python train.py --n_layer=15 --n_head=5 --vocab_size=8192 --activation="squared_relu" --rope_fraction=1.0 --init_std_qkv=0.023 --init_std_up=0.023 --lr=0.00104 --lr_mult_o=1.5 --lr_head=0.00595 --schedule="wsd" --doc_mask=true --steps=6872 --dataset="wikipedia_en"
MLP neurons of a small language model. Each row is named by its layer, matrix (down: output weights) and neuron, and shows model dimensions 352-479. Each number is 200 + 30 x the weight over its row's rms, rounded and kept within 0 to 999.
After each neuron's rows, "raises" lists the tokens whose logits its output raises most directly, leaving later layers aside.

L7.down2438,260,194,211,202,225,252,220,136,183,192,174,212,211,210,165,215,177,193,232,274,231,195,181,211,222,195,288,153,241,241,214,195,222,204,198,177,216,180,204,247,237,124,176,171,195,220,159,247,263,269,214,185,191,246,176,235,234,163,213,190,194,201,256,189,259,203,200,202,199,231,226,189,180,171,165,187,147,212,169,221,216,206,168,227,197,176,205,228,192,196,220,186,164,161,200,153,220,238,163,179,155,171,207,171,239,196,170,221,168,229,194,236,210,192,234,228,201,240,232,178,263,219,167,192,215,148,199,189
raises: "ula", "ulu", "ulation", " onto", "ulate"

L7.down266,189,203,222,184,196,152,177,219,189,191,134,251,193,221,164,163,179,200,191,241,229,219,191,184,193,192,189,210,197,222,213,190,238,236,244,214,167,164,191,162,226,199,179,224,220,264,216,184,210,173,223,219,208,241,192,189,193,192,189,186,175,202,218,208,154,202,213,189,171,266,184,171,249,253,199,202,187,220,242,213,187,194,159,228,180,208,205,217,219,251,183,212,249,236,221,185,227,234,214,235,186,192,169,222,212,193,136,166,173,236,134,179,221,210,218,200,196,232,234,171,273,164,230,252,165,209,197,220
raises: " etc", "esc", " and", " some", " later"

L7.down2027,194,211,157,249,206,176,220,196,186,210,167,218,226,221,195,234,165,205,188,269,222,256,223,182,230,205,163,234,208,229,270,216,200,218,253,193,182,194,180,211,224,186,229,182,208,260,168,185,166,187,189,205,183,216,209,176,199,156,185,202,224,241,177,184,174,240,199,238,231,184,196,213,222,184,215,196,216,197,211,153,196,216,199,235,216,210,243,190,152,202,178,234,246,200,240,129,227,185,222,226,210,167,235,193,169,195,181,161,173,173,196,210,216,181,147,178,221,164,179,183,287,246,190,179,221,194,225,198
raises: " American", " America", " Carolina", " Americans", "rop"

L7.down612,198,200,248,190,183,224,250,185,158,193,220,198,153,210,209,211,154,204,193,253,104,234,267,213,227,199,241,179,197,148,202,206,243,231,181,211,219,170,171,163,237,150,208,223,241,222,223,216,264,210,216,187,213,170,257,147,207,215,244,187,191,212,196,169,188,167,253,204,207,197,181,195,182,205,208,145,186,196,220,195,150,213,195,224,161,223,186,200,198,229,208,195,211,183,193,170,237,226,170,207,168,118,247,186,184,206,168,199,275,138,269,192,254,218,227,197,219,216,144,198,177,159,193,220,200,192,175,178
raises: " giving", " recording", " bringing", " coming", " receiving"

L7.down2142,202,136,175,173,208,220,241,176,197,207,243,219,234,209,196,209,207,159,187,226,169,183,188,207,282,195,255,206,222,202,201,192,279,182,214,184,246,207,204,186,189,154,205,198,231,149,215,138,229,204,213,188,232,171,185,216,213,211,176,259,184,212,208,232,214,239,242,242,165,214,182,180,221,131,182,158,171,240,220,178,161,174,186,190,197,220,196,241,211,225,181,231,204,193,165,240,237,182,157,196,181,162,232,244,214,192,206,196,144,147,225,159,243,200,192,158,186,238,224,212,226,163,234,217,217,177,212,178
raises: " are", " were", " have", " begin", " include"

L7.down2241,184,199,193,199,188,175,168,223,205,157,236,227,232,197,192,215,199,178,229,193,199,154,197,199,151,160,186,248,181,220,223,207,196,202,191,232,136,225,205,148,163,180,164,208,196,126,173,222,192,166,181,184,212,188,204,219,235,175,213,201,215,143,262,158,142,172,160,186,158,174,206,262,218,204,162,204,249,254,198,181,222,182,183,176,212,228,224,202,229,235,220,195,233,241,210,216,204,161,231,220,219,161,222,209,189,216,206,230,172,196,205,221,197,191,230,256,161,171,220,183,201,175,233,171,195,206,231,242
raises: " individuals", " countries", " cities", " candidates", " cases"

L7.down588,184,209,185,123,215,174,189,160,195,209,195,153,205,186,188,206,154,191,207,229,225,198,256,202,203,267,187,204,211,282,161,206,205,185,216,234,146,200,197,214,182,167,202,173,220,205,230,189,179,186,163,178,223,169,210,210,207,220,206,166,156,189,170,246,194,188,223,290,251,226,198,204,155,202,194,242,214,148,185,198,198,221,177,194,199,161,227,225,156,180,163,180,195,162,168,172,130,248,188,175,167,195,218,170,188,212,183,215,165,225,242,178,216,205,197,171,228,180,192,212,185,251,164,216,212,297,234,235
raises: "ront", "ir", "ree", "our", "rie"

L7.down1996,141,196,210,174,225,231,291,230,221,190,200,226,186,176,176,174,170,232,201,228,242,155,226,169,240,166,231,173,214,167,156,175,200,192,234,194,165,190,202,208,175,215,229,179,240,186,168,209,193,188,240,220,198,145,205,210,227,171,207,140,166,209,219,182,220,169,205,230,199,215,156,200,235,195,212,181,227,228,183,199,220,242,244,196,187,181,198,178,165,232,178,166,200,296,176,199,206,221,179,232,216,193,205,202,157,191,242,190,254,193,167,162,163,206,210,210,190,207,177,202,180,184,160,164,194,200,184,189
raises: "ues", "ib", "ible", "ue", "imo"

L7.down1527,222,200,174,229,225,217,213,153,175,149,161,210,185,206,203,242,232,189,210,193,163,233,208,238,193,197,253,146,171,151,160,210,192,250,223,145,135,191,223,245,178,202,248,223,190,179,166,205,216,266,173,187,192,217,213,194,191,216,227,226,208,212,163,152,202,166,178,205,164,204,204,204,213,136,130,155,191,142,184,212,163,246,160,159,180,163,229,154,166,237,188,228,209,214,213,177,254,146,112,197,222,171,223,262,168,220,166,185,234,185,273,220,118,221,212,189,203,164,157,201,223,205,225,187,168,205,169,191
raises: " serving", " creating", " prevent", " giving", " bringing"

L7.down1099,177,225,209,180,160,183,199,182,175,192,194,153,224,155,243,182,215,232,231,176,215,190,213,190,203,192,218,208,187,187,231,220,191,147,187,176,106,211,227,179,206,172,172,203,228,198,176,206,177,214,192,197,237,170,210,147,161,112,224,138,201,247,228,179,174,223,177,191,210,217,240,245,165,232,234,223,199,265,186,208,234,160,169,197,167,171,220,236,233,187,205,227,197,231,173,213,207,196,207,199,268,191,190,191,144,227,219,250,205,211,157,218,150,223,244,200,228,192,177,163,220,190,187,183,211,202,187,196
raises: "s", " sections", " levels", "lines", " types"

L7.down2478,188,234,210,207,201,239,183,171,194,178,151,181,218,184,214,231,257,217,160,186,223,221,207,210,214,239,126,172,226,198,205,214,167,190,179,193,183,229,216,206,209,166,242,210,209,217,206,204,154,185,197,201,258,233,207,165,229,176,235,189,236,128,167,216,190,243,203,187,240,175,247,239,200,183,224,172,211,222,176,190,155,171,165,176,165,195,204,164,171,152,203,194,305,149,236,183,217,215,242,190,197,208,223,172,213,243,194,192,196,173,198,175,222,228,227,211,155,170,220,226,170,194,204,192,248,161,243,243
raises: "stan", " this", " these", " the", "put"

L7.down905,197,208,211,202,200,219,182,216,248,212,211,176,192,181,210,222,184,202,256,224,212,185,184,183,207,161,209,259,191,214,260,244,201,185,236,171,152,212,226,218,193,191,204,226,204,208,250,191,174,178,135,258,181,212,204,213,232,190,209,143,190,202,228,190,157,214,234,147,223,223,191,205,173,174,187,197,171,204,173,196,172,209,279,212,214,213,176,187,186,205,205,234,201,278,239,158,173,188,196,193,201,214,200,229,186,193,206,201,116,276,190,195,184,215,185,179,186,229,218,229,214,237,166,239,203,185,158,162
raises: " March", " July", " April", " February", " September"

L7.down2224,252,251,156,190,171,213,196,173,193,200,219,255,157,202,157,177,208,226,223,198,184,211,238,199,168,250,203,173,224,223,201,182,163,152,192,228,255,195,210,217,117,231,179,180,172,217,176,220,196,196,164,252,206,189,160,209,200,185,211,149,222,194,197,194,168,258,209,214,177,189,194,179,175,191,172,246,227,225,235,177,164,213,223,201,231,159,264,136,160,205,237,147,166,222,234,220,202,255,210,171,217,185,225,226,252,166,170,173,198,221,153,233,163,170,236,259,183,179,204,184,219,198,195,251,197,129,235,188
raises: " and", " or", " &", " etc", " |"

L7.down2092,239,206,156,169,157,225,155,186,201,151,158,250,210,180,222,225,158,193,174,234,215,198,174,197,238,208,206,193,200,171,216,166,173,235,198,176,177,253,179,134,220,190,193,201,180,239,226,237,184,229,218,188,211,240,252,215,160,195,155,255,196,134,183,203,169,151,224,187,204,170,219,161,225,228,215,177,171,195,185,202,173,174,185,213,188,217,157,253,167,180,234,202,269,218,258,218,162,225,202,178,181,200,209,171,197,195,162,220,195,143,186,194,207,204,158,152,213,174,224,212,232,217,229,194,167,183,225,144
raises: " was", " is", " could", " has", " occurs"

L7.down672,188,167,222,201,193,210,214,240,192,163,221,168,221,178,127,174,198,220,187,161,189,216,160,266,212,206,239,216,174,151,204,178,114,196,164,219,172,249,180,222,195,174,223,226,146,203,250,217,195,234,195,196,209,238,215,191,177,175,193,223,228,154,245,198,230,232,161,194,186,191,207,216,174,248,228,204,239,247,215,189,245,240,270,203,209,151,227,214,191,218,160,173,207,227,175,229,164,156,210,189,214,204,160,199,185,163,181,238,188,241,210,228,214,244,207,307,209,222,167,231,223,201,218,219,240,219,246,127
raises: " types", "s", " kind", " type", " groups"

L7.down1777,207,177,243,184,198,219,166,198,207,176,224,260,176,230,247,200,173,156,222,221,190,166,236,245,253,216,171,135,222,323,227,208,222,198,175,217,212,226,196,185,202,137,187,204,202,201,182,205,234,143,213,159,209,219,214,183,192,217,241,202,199,201,200,193,257,175,186,200,227,211,170,231,136,204,292,250,161,189,217,209,229,183,188,193,171,187,156,204,223,214,202,222,241,173,195,222,167,191,234,191,223,158,234,206,243,162,185,195,197,210,177,192,177,257,183,169,225,170,162,167,205,221,185,247,182,153,258,186
raises: " same", " rest", " latter", " entire", " now"

L7.down1297,195,193,264,174,185,159,217,204,206,179,231,226,213,216,179,231,193,182,248,178,162,218,219,171,229,195,216,201,167,164,179,191,224,204,163,173,165,232,194,188,193,220,256,192,230,140,139,212,207,171,240,178,189,206,245,222,225,188,177,176,210,225,208,204,176,184,220,180,192,221,192,198,186,226,148,209,180,189,171,215,116,210,143,225,197,202,202,194,173,163,174,215,198,213,185,189,204,243,182,158,213,233,144,268,156,217,193,221,192,238,236,180,206,157,258,194,197,185,179,174,190,208,243,154,209,194,219,205
raises: "ci", "zy", "za", "cia", "ce"

L7.down2165,208,198,218,244,158,211,204,137,246,171,132,186,212,227,219,205,168,139,149,142,171,195,167,231,175,164,218,206,192,194,178,222,166,139,206,161,287,178,226,185,202,227,219,138,184,204,169,217,192,168,205,217,169,186,214,176,226,208,219,145,214,206,150,243,182,194,173,168,208,171,151,186,248,175,216,168,194,177,179,245,221,272,184,232,209,153,169,176,220,170,172,237,222,222,177,202,202,213,185,184,168,210,174,225,178,165,224,220,281,175,177,148,201,202,224,245,222,214,167,185,202,199,189,228,213,188,174,162
raises: "ains", "ain", "ained", "ry", "cy"

L7.down1411,208,217,219,188,301,263,265,244,195,154,154,195,226,215,208,218,167,220,176,170,230,206,231,175,230,184,174,186,245,189,175,237,191,240,215,188,219,132,248,202,183,261,241,223,202,194,226,199,204,209,195,193,221,143,159,251,205,195,164,204,189,169,183,174,249,194,160,232,173,162,233,183,187,204,185,160,184,235,207,254,191,206,203,219,163,227,243,153,218,208,180,197,156,205,216,161,197,238,198,229,134,233,214,155,206,163,203,204,225,275,147,194,239,206,204,195,239,198,148,227,186,203,178,216,178,252,213,262
raises: "ont", "ve", "mi", "on", "ona"

L7.down1080,228,211,168,151,228,214,248,240,155,206,140,162,184,198,165,225,190,167,190,226,197,253,220,183,232,235,162,212,214,198,199,224,193,230,159,207,176,212,170,186,213,244,184,216,229,154,211,194,220,216,234,126,251,223,154,242,225,221,184,188,207,216,194,174,165,216,232,173,165,254,194,241,260,253,236,215,169,214,229,213,216,187,214,172,190,203,259,234,195,175,238,190,256,197,182,174,188,195,230,205,171,162,224,162,188,228,181,205,187,189,216,214,194,221,189,204,136,175,203,191,190,199,184,194,178,213,214,220
raises: " her", " his", " him", " them", " a"

L7.down315,253,240,175,184,211,187,181,154,166,222,192,235,176,227,217,207,133,235,229,191,210,181,227,205,220,172,200,209,196,161,203,187,162,190,167,145,136,273,248,116,214,213,174,212,170,192,188,213,204,172,210,252,220,246,216,200,154,246,164,230,165,188,198,173,158,177,171,180,263,220,264,221,229,163,192,221,197,262,169,207,205,209,193,196,157,225,162,222,243,245,193,209,191,188,234,174,207,187,181,190,176,194,238,179,274,178,185,224,200,191,174,204,163,164,170,263,158,173,228,204,165,230,215,176,197,153,166,128
raises: " was", " is", " continues", " becomes", " serves"

L7.down836,208,234,190,163,212,187,218,170,186,211,144,211,223,207,159,142,183,172,191,207,169,223,221,155,233,221,171,168,205,176,166,187,190,194,189,219,176,204,203,169,159,249,182,173,192,182,182,231,172,222,216,171,254,229,146,184,263,264,194,187,177,186,173,219,207,229,257,184,210,262,229,169,225,183,284,196,180,222,242,193,207,179,199,191,180,234,217,201,215,220,170,185,260,183,206,173,229,189,260,187,190,162,135,244,189,205,192,181,223,234,175,189,200,242,216,237,195,195,148,188,243,153,204,204,227,178,278,248
raises: " him", " them", " it", " this", " the"